{
  "head_dim": 64,
  "vocab_size": 1496,
  "init": "normal",
  "init_std_up": 0.0213,
  "final_lr_fraction": 0.0,
  "doc_mask": false,
  "train_tokens": 350400000
}
MLP neurons of a small language model. Each row is named by its layer, matrix (up: input weights) and neuron, and shows model dimensions 128-191. Each number is 200 + 20 x the weight over its row's rms, rounded and kept within 0 to 999.
A block is one neuron, or neurons of one layer that tend to fire together. After each block is what it responds to, as a language model described it from the Wikipedia text at the highest values.

L3.up23,208,163,195,196,198,198,205,174,188,199,180,166,197,190,230,220,195,254,195,196,203,206,182,211,181,196,238,204,231,148,223,187,209,147,224,171,204,197,181,181,209,200,229,161,220,211,165,179,209,215,214,211,190,187,203,206,164,230,211,209,220,220,196,198
L3.up131,195,214,186,204,208,183,186,226,241,166,214,209,200,201,218,170,238,190,189,191,185,173,222,207,235,196,166,158,217,183,198,227,215,209,239,186,211,202,222,194,194,206,207,187,192,171,185,223,165,227,225,167,181,182,184,181,224,208,177,239,196,228,228,217
L3.up190,212,210,204,176,213,194,175,166,219,181,208,190,170,192,209,185,170,219,214,188,213,205,189,237,189,194,202,203,176,184,235,220,201,172,209,163,184,215,223,180,159,202,202,176,217,177,223,181,220,197,195,166,220,193,202,241,224,216,206,200,247,198,194,247
L3.up201,221,203,181,196,201,229,163,189,211,224,200,190,207,201,220,168,177,216,192,190,174,223,209,211,162,204,178,207,182,195,192,209,186,189,189,168,216,229,234,204,227,217,226,171,194,178,181,147,236,230,182,178,208,198,216,209,184,185,177,210,219,206,217,174
L3.up259,215,187,178,203,206,210,179,150,184,202,187,184,200,155,210,192,201,213,199,168,189,195,174,213,217,226,227,171,200,163,188,201,208,196,226,199,201,227,176,184,180,218,205,161,231,195,215,194,198,212,163,217,213,204,176,233,215,189,211,218,172,195,212,187
L3.up358,187,217,215,198,216,142,171,218,216,221,185,202,200,186,218,180,211,197,209,219,184,183,180,219,204,185,229,223,215,177,215,182,215,208,187,216,250,235,196,192,176,226,201,181,230,201,199,190,184,188,185,198,195,218,216,207,222,224,209,171,192,180,229,187
L3.up389,202,218,193,190,206,157,203,174,202,180,183,200,183,215,197,195,203,186,223,187,193,192,210,198,200,213,191,171,190,192,182,202,193,177,189,164,190,230,187,232,176,228,212,187,176,206,238,188,202,172,201,180,245,166,194,237,205,240,237,198,182,219,196,175
L3.up401,198,199,210,196,196,195,188,182,228,208,251,157,182,174,196,236,203,213,211,195,191,202,210,203,223,229,206,176,200,175,207,188,197,224,201,187,188,207,218,180,206,211,184,181,197,186,195,148,201,186,210,193,211,183,206,203,246,206,220,150,205,207,203,216
L3.up559,198,185,207,194,211,204,178,164,203,172,207,199,191,201,228,169,204,213,213,203,171,215,203,211,182,164,187,147,201,185,223,192,182,193,187,166,195,234,209,164,185,217,223,201,221,174,221,224,196,201,212,172,213,177,206,224,236,220,200,193,221,217,188,185
L3.up635,200,219,146,219,202,216,176,176,199,218,185,187,170,196,226,225,201,212,212,186,171,235,192,224,189,211,215,182,194,192,236,170,200,173,228,182,177,221,184,231,197,221,233,185,237,180,213,200,213,193,195,206,202,201,195,253,198,217,192,187,216,229,193,210
L3.up644,203,194,179,204,223,207,190,163,211,205,201,187,202,195,226,211,200,216,205,232,183,207,219,222,181,179,224,197,209,199,195,194,187,219,236,139,190,202,200,210,219,202,220,205,206,171,213,169,179,182,217,170,208,198,196,186,207,208,169,235,208,182,204,239
L3.up671,184,237,187,210,173,189,185,203,216,217,249,179,185,198,239,187,203,215,219,166,209,213,187,202,203,200,201,191,229,195,199,177,211,194,236,170,214,223,194,210,218,218,238,177,211,212,222,204,209,204,162,215,196,179,171,220,216,201,192,161,216,225,204,171
L3.up939,169,230,206,190,236,148,197,198,227,180,188,186,200,194,202,188,189,184,210,173,185,187,211,203,212,209,212,221,164,188,201,184,231,188,196,197,222,205,161,219,215,236,196,186,200,179,204,225,200,184,178,206,204,226,187,185,221,221,158,177,204,212,224,177
L3.up962,191,210,212,181,196,198,204,163,229,209,218,173,178,160,204,190,202,212,207,184,195,194,189,153,191,205,216,172,189,175,217,207,200,206,217,212,232,203,210,192,176,236,190,196,211,191,218,187,226,217,232,197,175,225,177,197,218,220,184,237,206,197,196,195
L3.up963,229,217,200,189,208,182,182,172,177,185,215,192,200,197,219,201,205,210,212,210,192,196,206,211,193,164,181,185,219,186,199,212,186,169,201,193,231,207,183,173,166,235,188,230,199,180,206,212,191,195,166,189,222,182,164,213,213,189,194,169,178,203,215,191
L3.up1022,184,188,178,187,174,138,194,241,242,218,174,198,217,205,228,218,164,196,202,202,199,205,208,186,206,213,188,235,201,140,175,206,203,198,215,182,196,220,192,213,155,206,176,200,196,180,221,191,196,195,207,186,190,217,208,242,187,209,180,201,196,197,223,166
Responds to: Opening fragments of split words that need a continuation, mainly " des" in described/desired/despite, also dis, En, and mid-name pieces like San, Vos.

L5.up207,171,224,193,167,195,197,176,167,183,218,183,176,196,160,235,186,180,231,202,214,194,229,188,216,199,158,201,194,198,223,207,191,187,182,215,210,242,233,195,210,214,214,197,187,216,188,174,182,234,186,202,208,167,203,213,223,203,219,191,209,199,218,198,203
L5.up467,193,201,190,194,231,199,173,199,202,208,199,211,224,215,197,198,197,240,187,182,175,198,211,236,211,221,218,199,205,215,203,211,187,208,207,216,243,214,182,222,218,216,196,200,188,179,194,194,170,190,188,173,196,163,202,208,188,206,208,236,196,194,230,168
L5.up552,175,199,211,146,208,196,202,178,175,196,187,210,186,211,216,235,205,211,211,218,188,195,208,202,218,194,236,171,177,200,212,194,186,163,152,179,243,210,176,212,191,196,157,191,198,195,219,174,187,201,191,190,217,207,168,191,196,213,183,196,163,226,236,192
L5.up864,204,213,215,206,219,174,186,172,171,193,159,193,170,214,230,198,207,217,203,190,191,219,202,227,204,177,214,162,187,198,236,202,206,175,191,206,224,238,203,228,192,214,217,199,183,189,197,166,197,234,195,203,200,224,183,218,225,198,182,220,205,268,230,181
Responds to: Word pieces that begin or continue a word still being built, mostly hyphens inside compounds and codes (Paris-Sud, MIP-1), plus prefix pieces such as com, re, dis (recommendations, accomplishments, disappeared).

L8.up586,168,219,199,220,201,175,166,184,189,185,203,173,200,173,236,204,189,193,203,184,186,198,177,207,203,187,229,206,221,197,232,155,194,188,190,171,215,198,205,188,174,212,205,196,176,183,211,202,201,186,190,203,205,205,216,180,201,200,160,216,196,229,209,220
Responds to: Short prepositions and function words, often mid-title in song, album and book names, such as at, of, as, than, On, From.

L8.up685,204,198,217,216,234,196,215,162,169,173,175,215,201,205,201,183,221,197,203,158,204,190,206,208,181,205,232,174,221,155,193,207,227,206,206,180,217,210,214,213,167,215,193,174,181,195,191,200,205,233,195,193,229,204,178,213,195,214,195,171,170,220,196,166
Responds to: Punctuation right before a capitalized name or title, mainly opening quotes in song/track lists and hyphens in compound names (Al-Kawkab, Roi-Namur), plus newlines in tables.

L8.up13,206,202,199,162,193,169,189,223,195,206,205,200,193,204,197,205,199,242,208,194,216,198,186,180,209,181,239,231,173,160,184,221,182,213,192,213,197,210,186,199,190,223,214,205,190,201,200,209,193,196,200,207,185,231,205,245,216,205,216,208,178,214,238,186
Responds to: Sentence-final periods, often fused with the word's last piece (bars., Eupterotidae., 38,565.), and line breaks after paragraphs in encyclopedic text.

L3.up6,206,199,216,170,237,185,172,208,223,167,200,172,231,215,194,181,201,222,207,197,222,178,207,224,176,244,194,181,190,192,180,207,193,193,195,186,217,192,187,241,202,246,233,207,193,231,221,215,221,214,182,168,204,187,203,190,198,213,213,208,207,210,174,205
L3.up62,186,240,178,184,216,175,179,187,188,189,191,183,185,153,204,223,204,197,206,211,210,191,201,177,155,216,183,204,193,194,253,182,178,187,179,169,208,229,189,213,202,220,204,205,197,208,148,175,230,198,203,221,196,215,191,196,219,206,194,185,171,211,177,234
L3.up65,180,193,209,205,186,169,195,200,193,163,193,166,233,228,164,238,239,195,201,230,232,201,225,193,180,229,205,200,205,162,196,221,212,175,207,189,220,201,217,201,174,224,188,187,225,173,188,167,167,196,224,186,157,201,195,189,193,190,182,241,161,217,182,198
L3.up73,210,239,196,199,216,199,182,173,194,212,235,181,195,172,206,183,226,232,190,203,214,201,213,188,188,187,231,176,223,207,211,223,176,176,151,224,175,210,190,188,202,210,209,190,195,167,229,185,199,210,239,219,204,220,207,202,244,232,188,207,197,204,206,171
L3.up181,186,210,204,188,203,172,170,187,175,165,185,177,177,243,217,184,218,200,216,185,208,192,193,235,174,195,209,183,188,177,206,230,213,217,218,174,226,196,175,203,197,203,203,146,194,191,181,154,197,188,147,202,213,188,207,182,180,210,210,168,183,209,179,236
L3.up189,142,217,199,191,206,174,188,181,190,192,199,209,200,201,242,207,202,226,200,196,205,207,196,226,176,197,191,197,211,189,191,169,197,157,156,176,187,194,204,236,228,188,220,222,228,190,187,195,206,240,207,205,220,175,198,187,217,222,183,201,217,219,212,166
L3.up229,223,195,208,167,216,188,177,194,181,224,252,175,245,206,201,181,177,217,214,196,184,232,206,198,186,202,169,211,217,193,207,207,184,155,200,197,215,216,191,196,230,225,220,192,210,222,167,171,213,213,214,211,209,186,208,187,223,194,231,211,151,225,235,181
L3.up272,227,205,185,179,190,174,176,197,216,156,230,179,217,175,190,213,204,209,198,199,211,198,164,213,211,232,230,173,237,178,188,212,203,190,196,168,190,207,160,213,209,224,190,176,189,206,196,193,200,182,229,201,195,184,191,196,204,221,185,199,220,195,230,216
L3.up412,192,193,192,225,197,182,189,190,189,189,220,193,167,172,243,206,190,213,212,186,194,219,205,238,196,175,195,196,195,167,178,176,203,186,176,220,196,217,203,190,185,241,218,171,200,199,199,224,186,192,218,174,202,229,187,197,204,177,194,208,189,236,197,207
L3.up427,196,193,212,179,204,132,192,216,221,166,188,196,228,222,205,199,206,200,203,220,194,215,224,216,219,202,211,208,177,200,208,203,186,174,181,196,184,204,201,208,170,220,181,188,173,187,190,197,221,185,160,176,214,198,175,183,189,200,202,270,206,206,217,187
L3.up436,189,218,186,183,200,219,203,225,217,189,190,187,208,156,217,168,203,230,196,189,214,227,218,231,167,221,212,197,191,157,216,203,193,196,182,189,190,210,221,188,197,199,190,174,188,205,184,198,191,210,220,188,188,203,209,215,218,213,221,232,222,173,188,205
L3.up480,182,212,196,175,216,153,185,167,218,229,196,172,225,224,219,235,195,195,199,209,188,205,157,198,133,214,206,210,212,171,213,181,203,185,192,190,197,177,205,227,194,254,197,214,181,161,217,201,250,216,223,200,204,177,181,212,212,177,234,219,198,202,192,185
L3.up507,225,208,202,190,222,187,176,210,198,163,206,189,209,197,223,181,190,215,201,203,181,215,188,242,184,241,196,164,197,193,194,202,202,201,189,217,215,214,196,187,184,223,218,168,197,212,185,174,218,201,178,191,218,190,197,226,219,195,231,217,209,180,213,226
L3.up722,174,226,218,196,227,173,165,219,172,185,185,197,226,186,207,218,216,192,174,198,205,206,175,209,175,233,214,210,181,127,226,217,169,181,170,204,236,221,197,239,178,204,213,175,245,170,194,180,208,210,192,190,207,203,210,177,220,189,178,200,175,212,206,203
L3.up798,200,208,198,179,191,178,148,227,224,186,204,202,179,232,197,184,197,190,191,198,220,226,187,199,182,227,188,180,224,205,217,215,196,211,183,193,179,224,208,192,174,206,196,196,165,163,226,193,205,191,224,195,193,202,209,177,212,203,183,202,176,244,207,205
L3.up849,213,202,181,195,211,190,149,188,191,228,214,168,201,209,201,196,187,187,204,229,195,207,189,185,160,246,184,184,219,208,177,184,164,165,212,212,195,177,197,215,209,243,190,207,196,157,194,169,222,205,212,231,205,221,168,217,195,227,181,222,196,210,196,193
Responds to: The word "of" right after a head noun, often an abstract one (representation of, the history of, construction of); rarely the superlative suffix "-est".

L5.up15,169,241,188,175,212,183,166,209,183,162,181,166,185,230,178,194,195,232,199,211,192,234,203,198,218,206,223,197,170,218,211,218,216,192,192,211,198,172,194,222,234,200,227,147,200,190,183,207,195,185,221,204,211,187,211,194,210,186,194,218,176,235,213,205
L5.up59,211,227,194,198,215,222,171,177,184,170,196,172,183,200,208,164,190,214,205,230,200,216,197,177,219,193,190,156,194,189,199,208,178,201,217,215,186,229,186,200,195,234,206,195,208,195,234,184,186,199,221,203,224,225,213,169,251,226,172,196,172,214,181,196
L5.up219,180,228,202,163,197,185,190,178,205,165,199,208,163,235,205,211,203,212,196,191,173,199,186,216,212,214,194,178,193,210,216,207,217,194,195,173,201,194,191,208,210,214,224,222,175,169,222,215,177,186,211,181,207,224,199,170,252,218,165,172,171,209,186,179
L5.up438,186,208,165,190,172,228,188,173,213,187,203,156,157,176,246,181,203,205,224,205,181,189,219,196,212,235,236,190,204,192,210,200,259,214,217,218,175,177,184,190,199,208,178,185,209,224,193,219,223,183,182,161,220,188,176,224,161,178,187,188,214,188,188,212
Responds to: The prepositions of and for right after a noun, often inside proper names or titles: "Service of Russia", "War of Liberation", "election for", "Open For Business".

L3.up21,189,201,201,179,172,174,184,168,206,210,183,200,171,184,176,196,176,190,210,214,140,229,213,197,166,207,223,204,235,166,210,178,185,186,202,213,207,235,181,205,184,230,229,214,231,166,178,205,205,202,177,206,197,239,200,218,188,198,183,204,211,206,199,190
L3.up84,213,181,199,175,179,181,172,222,235,171,192,217,186,220,206,215,174,220,185,191,198,215,180,207,185,203,215,222,246,172,221,208,193,174,227,150,195,180,166,172,205,191,212,160,210,145,197,176,177,212,223,227,206,177,222,166,199,222,190,200,153,232,236,200
L3.up117,197,192,216,166,216,160,195,197,228,191,209,189,208,219,191,241,185,207,204,234,207,235,220,179,173,220,201,187,249,180,198,197,188,155,195,215,219,213,178,196,197,201,201,180,198,202,200,203,193,200,203,216,195,196,218,183,218,202,195,196,189,207,193,186
L3.up200,192,211,201,173,191,179,169,194,198,215,184,186,202,200,194,243,218,206,219,204,196,205,214,190,165,190,230,191,235,165,216,217,193,210,175,191,183,208,218,201,183,244,219,190,209,201,213,214,209,183,191,197,211,198,203,200,189,214,257,204,190,184,201,201
L3.up294,175,212,176,218,206,200,174,228,210,213,227,195,205,211,203,204,170,223,203,212,206,201,179,164,142,196,202,216,195,209,205,203,196,192,188,175,206,208,211,199,214,231,232,194,206,186,216,183,191,236,200,209,188,199,200,212,195,204,213,214,217,212,202,200
L3.up359,175,203,174,196,229,214,187,197,239,208,217,182,198,228,184,216,212,225,203,206,192,204,194,216,173,194,195,213,211,167,204,195,197,219,209,185,216,159,184,211,201,222,187,180,188,193,210,209,199,211,205,226,185,196,175,197,192,223,213,197,173,233,217,198
L3.up423,224,206,199,177,215,149,167,143,211,202,196,204,164,219,212,159,181,201,214,220,172,188,171,211,190,211,240,182,207,172,230,222,189,188,191,185,190,213,212,197,199,201,215,160,191,197,184,215,182,181,204,225,209,238,201,193,194,178,197,181,207,190,189,207
L3.up458,224,219,200,177,190,186,218,212,239,149,220,212,236,172,221,191,165,222,214,197,177,233,158,214,185,225,213,207,234,201,189,196,192,204,217,171,175,213,207,195,187,199,227,193,191,153,222,182,176,231,204,158,187,228,223,180,171,210,192,226,217,220,217,243
L3.up690,219,200,177,204,239,187,201,200,234,164,217,221,198,194,228,180,171,235,201,187,194,207,181,222,206,203,241,202,183,190,194,220,187,211,243,203,226,214,187,187,213,199,211,185,180,155,207,176,152,218,227,201,184,218,191,195,205,195,177,224,179,225,230,169
L3.up742,222,177,213,178,224,172,192,200,219,186,204,207,197,213,194,178,209,200,208,184,203,189,201,205,169,206,238,185,192,180,209,225,206,204,188,165,175,207,169,219,170,219,210,158,205,194,211,157,178,200,206,205,207,187,197,225,189,212,228,199,208,219,206,173
L3.up769,236,203,201,216,190,189,200,198,186,189,206,191,210,176,243,189,177,232,204,171,209,190,183,205,167,214,231,186,215,191,171,238,226,205,184,195,204,207,203,181,189,214,216,180,230,207,233,200,161,197,199,184,188,191,235,202,192,262,213,207,195,183,221,228
L3.up770,226,221,178,195,193,161,175,174,208,188,224,203,203,202,216,198,203,209,201,213,188,218,196,193,183,173,183,217,219,208,206,175,188,191,207,170,244,203,203,188,188,219,222,169,189,210,185,186,193,182,156,198,205,212,213,203,198,196,224,187,158,217,190,195
L3.up810,176,221,190,181,197,154,213,204,200,201,180,216,176,209,212,186,196,187,198,228,211,202,165,201,218,201,189,197,193,205,221,182,197,187,188,203,229,217,181,190,188,195,204,195,224,174,229,160,164,231,217,185,192,211,218,199,227,220,218,210,191,195,215,203
L3.up855,201,221,190,185,203,202,191,169,201,176,194,183,195,214,220,219,182,209,209,178,222,198,179,210,199,188,203,212,176,188,200,146,177,183,191,196,222,169,185,218,215,238,160,198,196,178,165,209,197,193,225,249,181,211,198,205,233,196,193,168,201,210,177,187
L3.up1000,188,220,234,148,214,182,205,233,203,189,215,187,192,203,205,216,196,225,200,177,153,199,195,215,226,202,237,195,225,205,229,190,175,199,166,191,183,200,192,199,188,203,176,201,184,182,184,228,221,223,215,203,177,197,178,183,213,192,177,214,174,236,214,130
L3.up1007,194,198,184,191,208,213,180,213,222,139,224,206,211,182,233,182,218,217,203,182,213,217,203,232,184,221,207,220,190,180,233,205,194,185,173,170,190,181,225,209,211,191,238,191,221,171,185,206,193,197,217,209,191,164,203,205,197,246,182,194,197,228,225,221
Responds to: Fires on "not" after did/does/do, on sentence-final periods and closing == heading markers before a line break, and on modals like would and may.